config = dict(
    norm_eps=1e-06,
    parallel_block=False,
    lr=0.00227,
)
MLP neurons of a small language model. Each row is named by its layer, matrix (up: input weights; down: output weights) and neuron, and shows model dimensions 0-255. Each number is 128 + 24 x the weight over its row's rms, rounded and kept within 0 to 255. Numbers have three digits each.
Before each neuron's rows, "fires on" lists the tokens most often at its 100 highest values on Wikipedia text that the model never trained on.

fires on: "l", " l", "c", "d", "st"
L16.up78:127157109102114091077147106140136118122171152112106123147130139122098129145147182117141072113101117143183086124122120159161116144123148109135123178117131135140149182100147132062109111075123161165130164120124082107160084115135137125124137136111145106132177099135144111145099110130113130146131121164147108085167116157097127127126132097151117082115120154114109122097159101129144153116132063149141102076137116110124124171154158157090100134097150141137091140107157143088134144128133075114146109165130155160145103114117115164120098117104093129113100112104128158146151137104164160119135162088120131176130153108147120103115137163166118133122132122147117116122109146111124155126141114142147178133136169084142135175121139153131131118112139157119168128114139116147102164151117129
L16.down78:147130133135118104164132121162135169075103120138137096161115076101124063119085150102147120148164147133109130181136167134146121135132107125115132090114174117144129135088109130153132154134148137110132117097134109085113108142126121127126141114099125125074157144135117094130144127105130149153145142134125154143074058110117117115103136139125117156166163105108074138146125095145141154144122168137139145110177127130147147161127119111114119154132144117133159158115112120123100083101144156213119119131088067131136094142140175108166184127158158159133115111145156121167104088105129136144121099152118166128089145149140126155124124126119104106125099126124111097075106149115115137108166110176141134116137114109117165126101147115158152122112112094090119160127137140118111148141134106

fires on: "2", "0", " other"
L19.up55:127141121173154127119102132107102133143138126174111126127128114089101170191129147149143084161170164090157153123122131125116138117107149120099135124130116120118152135118146149099100136171144088088156135086132120137130137126139121143144122078140140118124125136108133122124127102126107068075107128095128119142151140135172129132110141183115134127089111132118111103178157145201115139111115103122122168115140091114136141073124151129114200115153124133117102156136115106119114088149101118110138144153101122141120074138150115124088114141125082157147146141152156110117100168152122113142153131146118162138147110131061097110141150182130119108099161141113119122090119143110126127178149097140135142145121150127144157122151079117124145147174134100137147079164102108183132134131128104
L19.down55:127090129086142121116160095149150134135109124089121108121122102133133108138107169141079149120131113146096144156138120112153118153170092109115141142146086100083176126145116141145132136093127148169149141158121125133117131098104163137143152155120110105158125124157137123160169131101114120139121178117120154070124161115170141144155097128130116160158115113122045134105150097101126125104120138128121084115147111127132102173137121143135153116122157146129135103135141144132144109069153176136134104171143119105132117138156099121130155121112163163097137131123100158133137136145104131113129111143129099159120075140115143172116170081144130146128120093126155150117140156103114170110132110072150147192128174089117132126078153107143118136140114168122138156160145082088116100089142126

fires on: "a", "in", "s"
L11.up63:156125098123116104154123105141095107133138110130115103138124122134124120119176069107153110123124131096130124131134127135118112136157123128128097119134116160117157101131085094116086095156168166133155134101145149146152170112113132120125178129108150095155167090130141116124133137155114124084138108176118112133135129141175151113131134107115143120116104072120125139174085142120145116089121139063136185112111121126149125153087153123109138121119129147119128097160160159139093115129148112173141119109118124147141178114107133164126077121119143155138155123129151133146102091144138101106157105109150107162160140120141127133148093131131145127129113170130113112101159145143098127184130211161118178121155142089091149161161109056124129142114075141137121112132123137093134123075142132
L11.down63:101139147127141163063112125124196143145128142128119133109103111169125139104082143082113089132110063184128138120131149151144107140111137166126163124123117111127150141167128118099122084155110116177100169093183183098123097114131139153065107142176095115092134178142129126115150125097123140131159058140130176114125148161143116123123139170143127142157124118136148133120103106117130169135142107113146134121140139118108144115150159153091174167124084125122127144109114112168147147143109132146104102161104137086111123115135139085166120103102135141132117138120125130119113142106103140102151115155096125126135133108137157137186149116124124151108102089112149128138109116110133107158146079112114155125146143148133115136136145130111122109132138068084125135138150092084129134104111116

fires on: "2", " al", " all", "ll", "0", " as"
L18.up473:118126160099127152186136088148096159120124154170102133127106142144133091125177140125167141166141151145146080122123115125144151114115140147120142145115120112093178130104102136074127129189103151122140165132091139134144164151124118121148092135139105170185138115157126102151153130140103109142115147140114174121130106116110103094136101161147144112082135086136068141130130168141118118129103124097122168110123082108141097139091137135129171141144088105123125126149139148093107096128141106131124081128098094142113119111100118126159116104089132158194144108133127116105140144131107136134146139128115139120116160149152133120128174112155071100106128107166119123133121173122135123112127144177157083082117178136137169141141083128153133134150107112117139096116102120090121147157096117
L18.down473:123123129115130124151075156114137107122160102151126105136118088167089143168137130136129104105119134127124137096088131120137122132152107130137148113183089115106166092157122157119164116090140085102092129156145124165112090117116143113094113137110101096124099157151124129100158169135136131142141171084139134123148161111132114114147150145098128144097102114146083146074165117135130130118120133105123145151150129117165170139146111121138164137131156140156116146127115087104085129110128162134099139147191122109138129107076144125128121192165132124111116141110089117157131152128108143158084114131159095177120114137128127150099085116084088145150126158154135146145156167095122156076138123132146103145140152174120142094146129125065123118131144137121154138147136096124146057143120155

fires on: "an", "a", " |", "in", "ing"
L11.up807:156095115137120123113093144184081147122202131142128117135149119130094103118173099154145126138188101148118134113140122187145130166131152115138138133113109131156161123096105119131115132096155195174135139109129122161154139105143115082155129115131131095171176116111138098118166110104137074083176109171118121139087116166104128152110155154151157121152113100145098113148110108168109126123119118129107104118145141104143141117086155088134153121123101107120114134103127168130117130118108141112141122158114147118085146151125169124148126119116157112120129101133137132136095164154135106140158133106128124141156118081138116128144172141162112099105100170096098106149076118146121178142149156092113106122132131103155131057144158101109125089103127161111137135130122123135122143118124111
L11.down807:093126126092143146094141133105115109134152155140118123123165119166164144115095096135134131150149108104139201121127145140155119103105159139184112101147108131114113175121090146134111141099139137061141080160165117194172148128161155115082149093130153114164093144152116134134146108169139136072117103135097137151144126154138131145072130119102147123082151155136099147166089143132113135106106125128120118162101115126150118136131116136066098070124101122131160129135116110159131118172119144136188124109125106128130123114088128117150140136156149113102101117168152089094094104131140158163141116107099135119159157143131136142160172112139133137113118126109118160169107108133133114133148125120142125164112133095090089111142124110116149115161121145148137080129086125146142127130115136

fires on: " I", "I"
L10.up1014:156106063102155120113142104170134161133170146161155120133117112140091140105123122132136097137162110125138130114168153153122120123131152111113097153112138121153134128141119087133153152163116160163108170126112158108114132143139148113176133097154145133146138170126174114122120117108110136119116088087186110120154144115158113097124130172095115096128107136128137120142128140121124120154111088145126156094146083133098102128118103100125115083130112151146117141168148162102095139126144117134120133152051126078064162136136096161160132124123152129162153105128131101182127111133111180133127078095095114139094105110148128092170115168111115172125159121114158124151125134088107127156149124138122125119140166127151133139134136150123124135148121135114145172132194156173132142095092128
L10.down1014:108129091145192114090165073103124134184139155110139115130130141139125121148146104137108103111155162099117115129138106127160117127150122105127110136122081145092146101136115129128154092147164113141136146087161163132118147157144092186177140124133144137085118138116079068122146136132098129142119087117120139112151164120122100123109146116113170164135135100100119136127158105132141114099164112158067153117138108095123108125152116155168101131131145140113138168130126092143100128101114127123153096153092145175160128115104103118121130132129145165117125121160126129112127141083117147135113107114130160190120145103129129131132156134118132074076174156136090160151152135110102114130135124087155073148158154084168135095123142090145140110138120096154139161133140140094130112153142153

fires on: "a", "r", "h", "-", "an", "ru"
L10.up324:154091162134136150158128119138070142081192094129136131134113105095100121181155122107146134142164127105121129117132152137164155145141164116127121167100107147174123131116089106125083143105128180142161141090118130178151125105115117126116134120087149127122146119117105108133135124117106118112138130126130142132096140178118137143126132133134129109093123081157110110132142141101163151123096132138128127135116137159163107169101166119073135124111112105121135125124151167134144140164130133115136097126157152125100107097108151162152140142077152106124120121110129104143117125185171100183157092110137150150202139085096161121148158142125131121127094167105095118153161148154106179143148087151182156142150148125131119120142131166143123087148101117169148144115109133143122121102101115
L10.down324:113105127100147142143137108120158129121139142144118097134129091151149097157162111116146129130116110118111126141111111118131114100100107151128120127171141129103089134132148150093148132134137128152118105129098128188143101089139132113137150106152150152149125097130091076087144156127138127160189104094137080088088128141142125116089094160116150126109153133121097107129157182163075115119113097154100121131133136109120102146149103144112181155115158114140147128095105097143118148147134131113128129072145117142175126109129149135142123104106083142136139142152151108133128095150143159073125117092161113110142140104122095108147135154155153146088137158126122194117136148113097134137121147150114108176147121097143104152175134093130121159140183152156138115119097126155194091170111080

fires on: "ad", "it", "at", "al", "c", "a"
L11.up935:150114169106157112129108073128109159140164123173125100127095114095157150137141132134115117132149127098123100134132122132141122147136167176134135129108102130114137146103106134126160095174137166138134187136106168162165163129129148121126112072097126138118158124134138082097150107113107099130113113106164165114144136118126126123097157174169149121131139105115096140167125096167156136102132115104105095147134139113132131109126145099136162087105088180110145118077126111106092114151093127174142125133129134086104133147118146128151101141111091137181112097134159147130109122132141091130127122110119161117194114114135150088144146142154119134130079178129124140080104136112102147135136085169127138134141145097124170184110136137191139156134104149117118152108113162119132123122124095
L11.down935:123184149115142129106142094117120173110172181132157133139115111096163155137111129082123087139119125132122125109097159129142096133142137133120129134133116130114139181087105074115161081102162152109110128136061160103129153090153096111142155097130137131160101115160146152083173112131144132140167157097123113125145160152130147116111161107122140148083154172169089146160121149137084100108104138103140121143144108089102141130140100109125130117118116140125137148148140129083147096091101162137162115133126165107137131117112089104136116139100144121134149115101139134158102126158147104132143138080148129124142127101119146099103119116140184130116107095158117158138169188140146160136145107119120158115132159132148126149151130113135119180088129144098096130126104105128086110162085105

fires on: "1", "6", "2", "9", "5"
L10.up372:107131138120154136113108129151111107129137131156109150122119153164074105127153118116110148124148096099087090121119119145130111131156149074143114129099106145176144096131043085134136129135143171145151117087128089140118130119101155164161129137137113093121130110118113123083134181083079116082171115115165192129122151148141136095170137124124094119153128101113122127116114118130115106105145101133114133131109104169162102154088122113131160118147106132111111129166128135106119139134118145135122093130125182170144107113131111136120143136135140126124159082169153119147086145100124122063131079128093123120151149119137129159129112103102092139138098162114102158138090156097145144122114133154145108119175155126135148137145110125170112092143158132140139175144122127166128129097077097
L10.down372:095142143177132132164157150119063136170095125139139149124116144097183132093124104172137121132106125129174149182097083115155114101102114158142118143110115120097138119119134127095118081143153137107142122145091160112109097113131109136152087121154133147123130124146137129148131131198126151102098135133148112120154122144149115140184107117145123122087118110108095137141132180143091112119157111144153117125155168132129145157099100148141110154120136105136138144065094094117115133112113134117153157198142112130154105124084115100120132116096090100086151145134095147114195106111099110177111132127123134111129124136110137131101117131118152120163132112138114129084118188129150132114102108111092162152104135139098134123101148106107135131135178156150115108126125104120131124164138185

fires on: "\n\n", " re", "s", " l", " w"
L16.up89:146125123127146088142095100153142113138132145128165144132140139119132140111165172082105081110131152133136120104144149144132142138071177136081127139108110168159121120089126113098099121166140139118119179132156170138149121076127127111117133114146106110126176129156161123126122141118142124168108137135149133134176122141123158117103127106144098125157107127113091128133114126159135113126101116091114114129172154117135166135103145174099129118150044114135121148083151143122131145143115127121137152128138115120105105139105141170136093124098113138119155130090167172111161169155161127141093162129140118117127106066151151105148146119146131097138099127086145111076129136136071136146169083148168141150145136065146136170161104146138131092135131110113147137105167126141086115150113143
L16.down89:122131095088119178106147150105141111129134119169157120125133138143116110105084142145125131115092095144133145129086128136157104112127153143160115126136144130128116141145134108138107138123115123113048147122114153089154126177118114144115169129115079120104141110142108087145131147156113160113127159099102088119146119124144082109118104120123132074105126120149106154145126146150138094157143148161117124107134141068174182090105134085117141112117152175154095167124111112118114120165121120124113136157122133150121120129144089127137115146142118126084122109127129140152129113120095153120202133119105069143158157130109141167139110128111155136113151180177064069111155099139118121129095107140083164150117147137143158119127138115094139082161130127163124109155122130159141159163141136

fires on: " New", " pro", "w", " York"
L21.up954:152056107130144135112120114110109117124154124122168121117156138127063100112128124135158134158136096084167108106117129135132100105151145138113084141104164123134110085117112138122118168110129143137115112090118190111157158137173096122170076137136153149116108127085148108136148152143094129128154116084148138144145134140120121152106150151135159126083118104144102106075105151128103122154100140132093176113108126105136129130121113138106118137105142150108145099152142166130134174116183126155152120154094143094096179094132174174133131125121114118139115148136108124136070102126130176155152123119125181138136175168108120096135166142131100146132110175105112140164161140153115136096113105117095126116100153158143111098150118146152142140129116167081127130145134145160137142108123117
L21.down954:142165103071111108131171163161101122138088131131078114137137115104161147127112147091123089103096131136108136110168151118122138163101149107101160095149153123142127137143162187124137125101107124168101157128114144149122129143090121131126146127138092145126138114109166129154069135151140162123108130114140158097139172124070156129104138113127084085108103103141146135135151124135091109152163129115180100111105148165088137126116154132167084160135145147123141120099126142172101155121172084112119095115127134118111129142153145143150167171168109166118094121139136165164098163079143129140102153162162140128086135159095113091142125106143155136138153128116125137109109119100135164117136117124115128109108109097089094136135077119085120115131138136138139138109135121140136114074140125

fires on: " |\n", "1", "0", "8", "5", "2"
L19.up964:135088110107168126127099146121159096090193178150176176148099143123119072126133148117107148123123118124108087144159102164143153137061151144106111152078098135129124103102117124111104190131103157101136117105109163162109161143132101145114138123115123140131105135131082130106132144136093128123134107122099141124117135118128128113135124165107139135154104123138099121133140136136127120149150050112122102126114121196146112134120094124124122137103156140122136163143140123105138167151174110150112133135121141076124105144097124157097158132100098177140145137172112113143119126161140146145114123098121137096126178140081129109119116126107082136115150114095134133142081140137127192139116140121122125139155115162100095107137120099157129111144130116093155152159166130172134153144082102
L19.down964:190100189132142149099139138142102117101138148109141131124135179107133130116143116123138136130096146136137165105107141125137106164114150128144126136086079133077081104118119110140138110119163142095121135125130155145134104166127108134153142169112136126124131132141102160139149150148081161125096064145099108115115122155119168131150083126147090101065079140125123114147147111110120132150153106149125144161099123122137129109140157110116093117122102125150122166141106105136118156085145179104159114133132149140160101165069087117114139151127082089101124155153122106131154170116100145153089069096198135121118118141102144150165156145118145117111133106133170112138146134122120108184121120117099126119109150150144118124090153088141159152122161151099148109123137125098151110119135123

fires on: "-", "y", " University", "a", "at"
L11.up233:157122064160112121086137112128130121126154141141102112107154118161114081121130140101113119140101153127093103117181114101115090143139127159130064137118084125147148122133115097158108122126148168142131144157041072143103162114121120110121131148142130131132179141140174091126155157151103107114142119077134112134080133094098111106143122160171121094087163116115104124103116097102162138120142085135141145117097149091079127135089146113152162143153117179155122147113122128123124099137142099133135122164138114150134146119146115167159139122097152178119152069128111120148105141171107155148138129118163114157118139083123152117146142146168134146115105144171163137111092114124115122166131163102103127126155147148116136128120129139115146143126111131105168155152113122105135139138152119
L11.down233:124112123127099146128092134136112131113142152176139119165142118134114115106125177115159147152142141125135137121136190081110122086089131112113126124112141109097159142113134132130116156113142101092139104111169136129105122136084142125129119082094178148088087118111082138117148137130128151168121108175120130141152140177127110103132113127133116102130070135159107143155121160107100142132119164071145093117101123123160158124147142144105115106118110131126095137138167202133144138129100099127155099109143153171135108145155137111130105141156113121165116122107148119123177123102165074148151133172141086148099133153122167170132131113127151112113144151160090185150148113172169119066092118091122103119134118108115100185132131121131129135158110135113127128123091121131129106100103145

fires on: "a", "s", "V", "I", "at", "l"
L11.up1:163107114132125130105152142165155145137157115169123117121131130140120092106102114064134092108121095091130110120142153106117151148124103133126097109121122126137160121143106092123112124166147167113145105118116122126143159154127153069167130160135162158170145118111153110105130139091105163123137097112134136143099120121135113080107134189162131128114118135106135134099106112108138137140118108073085165130122128112148140169136158116169116164121083143151100110141119152133109103110168113149095096145130085148112165069115101168131084114121148156132150061160134131152089144119101114138134134099128131148092145115109095102148112116150132147136158139148152148145121132130109132148162146135103177116125125120117175210153128127149104164107073137119129132165121129138100128102131085
L11.down1:102130148140143135119146108103105116139142118126139135166152115155147109125101174097108102099143090140137131135105141115146156115133093118131109093136150133105112068148104154114112113131120125139105139110163109136143095136176139128107131127096176110144150107072156140132105152110125168115139110124144151103121147131042142165088161111127128131121165145101160116159144147166107152111139147146154122084126152150095136114145133119112160182125092101125156119091130153118129129170129087144114115156133131092126156165138094098137140154139173144137069112133172132084140169107183145108118093104127096174056135129124108144106161135107108116125118179132115127135143086148133138127098091110100143131147128139119125123141158164104133124129131134105089130119112084122155103119135186

fires on: "0", "7", "1", "5", " a", "8"
L19.up930:169106121102117148134139098113153133103189157153125147131172133134123113141154140107124123115131078111097110108113110137091115152121123114105156158104115115128130129176083105155134186102127142135153140082084115190132143133098141143107140180098126095117111121095102139090123143167137138110154109100112136127137142126150113115143136161087144130134126130107115128134128110115122100140128107150131149182109158206117103161110112130131117118117074137094119133155124124092139139170159102089154103147123166109120188100123127130148114113137138126153149119144120114110113115115173138108113131084130152134127177089111117108115146122117080112168158149155144132180134136115117137131155102140123149136182177125112166126139148129152123116118098109141169112114163123129107182136110069
L19.down930:180113138099142091190146186122117162152152148170137165099158158141127129105154163096152128102121138115104148133100118106128177136145146156132135128105098135100111116127106117151137098170144108113178136146119151121156139072162127116133110164101138128098113109139112126098156141141095093137114107114134108124124142113150110120168101113161132180102112143121094137101144134116134107113132084141153147180107162134109093104084137117116120107126088114106160157106107135135117110103140141116140107153100096106135114149103153156152179101086141121154126165136114159109138159150114102124070116098070101121106127095114102160122114106090105161163133102112122176156118121118100151145168136134130154124142185117090109162100139114155146133156136129135117146137124127130113100086121134

fires on: "a", "s", "f", "al"
L11.up514:180127149117145146132134133156126128174197131159158112129127134097149107151115105098156083156145117105162106149151156133149169168123141175136128133096103108140122136149112135103109130213161124131134146077148168164145149156132147098142151137122120127103179118087168087141134129106119104121092084131118122111099131107128119095140131159176114112131127087131135112153109108119105129104141138120170132103109132107143170134111151154158169110122139159126080171141148135122091113149131111148135181174149133129137137157127130148141114118115125113177177092146119119111122096168134091108137140101148144144125103123171132113156125133081139121110123162114106121158098149126104137145136122175105146081091134122134159143121118130161129082126113102089123123143118145109106088119133105
L11.down514:072109123159156169121167126154126121115149177139137113090137142098172138146098121108134138150097148131095133104122135132098126171103106149151154133114139132116142167115124099141119105142139163162117100105152179110158109101157114107100110153130155201129137098147072146098144131091176155122155136125143096112144126105140158115107136126125089156131104106115123118143103134142129190115119121123183095111100113185145109101097099134122093143151129135139143073154113109171125116114128140110128126112133103132143126141094075109146132152140113107096142126126133116141131122128112162115145134130108140115177131140089122146143107122133100168099105111187135131109125163116153153163124112107145139150133127086163140114098133123118134127112123138157071134089118080121186153109096079

fires on: ".\n\n", "\n\n", ".", " l", "L", "l"
L18.up873:145162125123132100135128085111135103150150125139090116144121131126095111145138163112138094121175135152132133093155128158128135141120138099160073191115123161175123111142113143118157134132166136134119148122129086103166141104118111111163120124108146160178156111095169150109091148116122125119125116094120166086146136147108124111142133117140112126143120094075111074137136147137132113169142154157107125122147123110115158123117119171112132117102136145126112141078144160109147070132126137103106102129149128167145116105105130126163104135097083138108184073104125126123112137109205119145109151118143082193134085079115151117131168120168126150095113115155116132124096147131131168128149124121147176139141154095150140173142125107129115090118126155132128116107097120112099138167138118
L18.down873:108117103092146169101113153139154139155126119109150151129114157096114152125141136147144147158139108115124104138124143133162096096121128146126155072142169126111143132101137101150114145121071132122099121122178153081177169118138157140060124151149100082138128115125101127114125113122131129184132144122164062171142135131104161124080155116125167164136110098119095132149150123137093122159062154079151124125115149123101126102145136102145113133194114128115129170128159087105124134110139128180098155083140128136145104126134109148170161127151113111128117111132186158081096127141152138104156145138107138136131100111108088117159113162124119114177131122099124119148140145113125117138099121113086099161097148127150102109130128142128127127120149129140122096139149146133080132104105156

fires on: "p", " l", " comp", "."
L16.up622:161130120099127168170100122123104135128126154117099120173110146090144134144143116165130105129163100133123121111172156098154166135171106092123125177104154124149132140154131185076142111118124118131150146124121112067156116120104143114130103102089165136155144127083164174090141103134112126180112100102100165133107134129078144134102103127116108096155157110121125123125096158182121174100110144125141148143149173119127120163094156145148083112117101134116123120133151156095172131152168151118090127100100155165099110102105125111137144131118131118085139153126139097125110136124172131121103108144148161137121124141125176187132124142162110112092111091150111130123070165154105110153146146125155132126137112149163114128128118114137100093149149156124175113107121141124122121129098127
L16.down622:119159103132123163130123095148115094130147112140137159123121155113152099089111145165146109160190105105107111098136122132135126084103135151145144135143137163130072161138166149121135154134099098178151150134151148104140142103075108093091106129121115089084101113136134143124095127109141093146150104117150133110092128135141168134107119151116142140093129170167104130134173118180097130092138143132112107125134128129161118109148124189115121150145119153163134136083119117130121159098085084092126167128155136115165115118127118180166104124112119143142133137137117177144101146132121115126146157107107118128166106152138122132153114124121087105160115108101120191156128108133150121151060151115097116103145158177116086131126134142144111118154128092102134117074101126149147159101111118

fires on: " I", " K", "N"
L9.up231:139126061072136115137118091137097137115140112183123151147113076153147142112143099127140135131153115177178116143132114131104156111113152131104084105096144160165140138084085109142103196132125178152131150120116152095104136132093163115128154111103115115176130169136105112154083121110134159091152103179161150145165113130117117113117139190138139102117097117116154114119095117131098123147114122123129116128153131111124117137098139125119131065123113150110098127105151118126102130118141128111134138119103150146098122114124151179191137119117127140145168099133123087153127138147116156122137118095160127116140116084095119103139111131145130135108166138166129141112108119150100115146138136133117143117117165150129111141156130131121122169136104112113200182154155138156155135087082113
L9.down231:167124092101130093124109112134147151111123173159134128131157145147117146164112171063103090110153143153120104159130086123161113102100072188142116122116125098120126114135110115157174087171135111157131205096131118156121113083135130141167168146172130112113093094163098098117144102129133086121087126119160115080113111129137129149093103152130163148123150161112125140129157167142128133105118163099153099136121120138125108155111138148124134178115126127128105127135119137136159070095128144147137124099129110105143134143081140159137140113162164157080176106144124144110113118107112144108084151141119148090096117123158155140122127119142121092116100133117133145125121123124113144138144120124151140124123106074180113126152123162124130098149151098114132115118102157138141135130071155

fires on: " New", "8", " pro", "1", "H", " \""
L21.up710:093115118124108152120156121137121121095153115093136156127151111111111118168151121108132149176153127121128156165115136137152115159147121142119090120079138132159133123110116104135082113119089109112109120080168133155121129143136105134131111181132176132101116138128146110111120113158136153166133114167161161098144144160174130123116126109150142131125145165144087104130145121101150094144169156157098128129153138139101107139080126116096143160116157103103157114131122090152105124087158142114126134139123108131123122144113151127130110119135130126135137113134135147123098086135122145175108111114176139103161169087145142097118142056131095152155118161133130127144130136099146130116154075119151096150132212163158112158128094152174141099192141163116132085126168164110121169127129092
L21.down710:164148169111111111177126160125132151105111146159068148101126090155130094122141110106119125151122112143154095134129141107187106152123122125152130139136183147095130093101115139132163129136120150131111169102086111118192126091141112127118145143166139134142126136070135156125122136119113160144146148081153118124089181139135108094100153115088133145162110105155051114143121119090125117160174143105119095098131129150104137122146119162127128126143155143137127113167135114115130123128186113118117085132145067135127135087152152084120151120131146113150109141113108122146131160171161116080166101134147153150126090142097114128097119081132102135116146104153103152110115079136110121172117123143136147149150120179131109120116163127112149107125126135156140126107115096132132083145122110

fires on: "i", "a", "an", "or", "oul"
L10.up647:174156178125095131141137107109140125093130136176143146155109126088133123118163108093144122108179126117115116072164131136127147152138138168167170155106098159114142151115130122159091115164129167116124147132102154159095144118127111125173137110102117078121124112102143122145149133116074149125102128160097177132108141135117117111105141159187113146105126121137129117163112136157136158112132153129138120154092083116147188120057135112120150125097088149151128116097120117162118146169103082136092110124138149133121098129118153142135081144098106148120107109191131105135116147161126127141145125151162148116170124119094117098145113111103114147114126129142135120124116147165087144101082165157141151122109117140108154125136106123172169146163088132133133134147112121128085128122083133
L10.down647:129158091121116128145146153143130070139184121163108117167147122117120123129153107144129141128134141123128133123124120107109118141132163153162101134092095100153121136136082093143108078136142122120125122137120135122092136127096091145101115092094112137186161136124084080154137119120144124101120131166143162142120152149158122130120148136125148143108104083144104137140094153138146127099146113115123120108090077125157137171120137100142150157125094105124111162116146182137125123164119132117126102119124153131077090139170096120111130152091130147072123139101149073187080165150172104137185141085086122134132161167113155146101155114107125133124103151154109180114122099133129147143123141161148154189102158100132117090126122158132136135125129129116121167167127116111120103121102127

fires on: "(", " (", "-", "-d", ",", " Un"
L13.up717:129120092125082148132134129142112135076158161106104150112175116104124163148132168095096157121099129122176107126140163131095115170155151144122130145108149130154161113144095115090122135118132165152148123109076111096097116130119156140140153161065172135101157116173148125087063150123110129115140127124128115110124123130129126128116123110092119072102138163152126083106140138121145123132125136158149096111127131125141098123146119152092128085102171132148148121158148129157106159118116136122147128132141144139149097126138135117151110120138123132128121109142142134131132150142169134130122111083149107158148110090080157112121141069142141152189107153175125110161111123163171155113168111111113153133126140129112140164133112120124086173161133153148200073135136171162135152129127119
L13.down717:138147126105096145146101128130133138106165142133123120118119127130132121083132110096123084130173099165070124107113165107138126131119122137159122086118088120117132114143090107136161111153091115133119128122163158159114173157157123109149137119119145189139155115104166130115144091079123138133146149125155116123122126146138100155136112167164121078132099097160127101144146142131104148218135104116065127119105156107105106168104155090120142139128135136120138179112096136124138108108149134171144090145132151129092097161127125149109157150129129133167140101139081122132135135140129134109113165121181111102084093156157135115095109112146136135103121130107162130136127184122148122212128116120156135093109093122161095117097137110121150100145138130092101156127117114151151144139096133

fires on: "-", " H", " and", "|", ",", " "
L16.up518:151144109159100145148093150128091119148151172085134103131151103171108133125108149105137159096111164154097129114117111156124118135129120135116176150128110144192182091085102109132109093131104153162136128104084100094115109143121147112109135140092114158106109140136193153133112143156119112097133130169123116116083117144094145131121110155124122067124121152163101123141121139148146166128100116148150073113113113157130147109138137131115158121126150128133141151122134157147125135120137110160142119110122148104094150157154132134166132106136138189107123120105190128118124130139168126141146138103150113141140130137096139110140105148123144136171071112182112120064138123174113129090161142067096126130107157127124131123118110100109101149156130139148159115167157140144109165085150142
L16.down518:101110149128076142118133143115123118116111115138085098155167135148146088164108070073076142165109181117088157153162121132103110123179140154103079113095133143103137129110127107110125137117108124162114144140123199136117123114084127061122130138095126115101173144115104139148117133164115108113107136124175120173123116128162132134178137138145160129119132135118094125145150113116088128143085127104141113163114151103107142172136135106123115110097143139171150141162177115145168090128090140139094154125109143109107139143142143118126180104152128129087169121113150139151102080169115134149111128144102148128125163138145127109152119094133124125137109133140118118126126111152147112088142123166146115136146119106145132069132153111146161129086124141103136107132109129149141144151187123

fires on: " H", "-", "-d", " Football", "-h", " football"
L10.up592:141166110089110130127101088167063163146137117140109139145151110104125119165119107122107144117158114112158110153108109137097145207179174149103125107107133142157114112089099131087162164119097153153139132111093139091130133130153132158110084105102117148098149122154116130095127133135176137147111115147151116076145132146100168130118117187096139096132092129095108134143138106126111136107100102134141098160115141163157104107131126130109151137142131152103126144094118131116111110120129124172165107112120123113121107114154116161114155151117153129123145137120162111148118165152136090169148146074127161179147133103135143122113128113173144110102080156141101109123131165160131173122151111117194157154099135146112151133119118158156135117135101103141150130122119101167145119137098088
L10.down592:161135122161184136118108126106126111142132131083124130165190128133092149053158113112136134139128134144098140123096140129100139087144096108137109134127155086117122128168099155197107138137127139104132127134151129132115095104134134152137112146123170118110129137142142125120132139148107140093132112104113119113187098114155126106152077103143126126110105110153110094119122127125144118121128120111112158143140125087110153164120114130112122140153164092135181108145065119125137185159119144135111145144131158135091171123154133121079123105118099100123131082087150153105128061169135124122130093109080127141108119142131141129114142146108090184131107115177112122169093122160131152138121170151120137163105147138133120127115160137148088142166127113121103124152150127180110152125154177

fires on: " San", "an", " Ma", ".", "a", " New"
L19.up834:130116112129137112142139078147097137128144160149166140149133115128112110115141125110149140113100122064116110113168140113123106163131121127148145140101133155182141142110138090165071130139098185107138149130145135147152123109121142122128148103133140140120115123113176107157154119107112157111141095133123163148114129141126111089121180133175166126127150171136136084145102134113192120136103142073166137159082110140131157163150150123143088141145106133136092109116115179146090127104129133120165086133133132114125150133145073131170058108089149112180136096135142111153094109121126104131147163096186110106151125136134129121154116098118141150125116110122141151161162152133120153148123120150110123093129144098178130107092140135163133126140082089102141166117140117120106114092112135
L19.down834:090146127135116142100141146113116154150102142140115089103112143118139154119114119144104088139142123133128147162135143110119113118117133149130141165157128117108119166135096111143107103097102153200114158157126142112149118076128139163127149122103154140117179128146125118105171177131164124081154104150145133105175124163106133142125159104123183104123135165111183170103102147135098117120108107085129120143115100098082127145128095154104162116116117117136169098173126109123104137109149080155109101142128169104136127126166108093155119128140175105118102116122142133064138150140119075149158144135155093095137159160118143137142102123104139100115127113050104114123127101120154136161156146122133123163080068138123139121118149128164144139117119149132146124157131119116118098114088133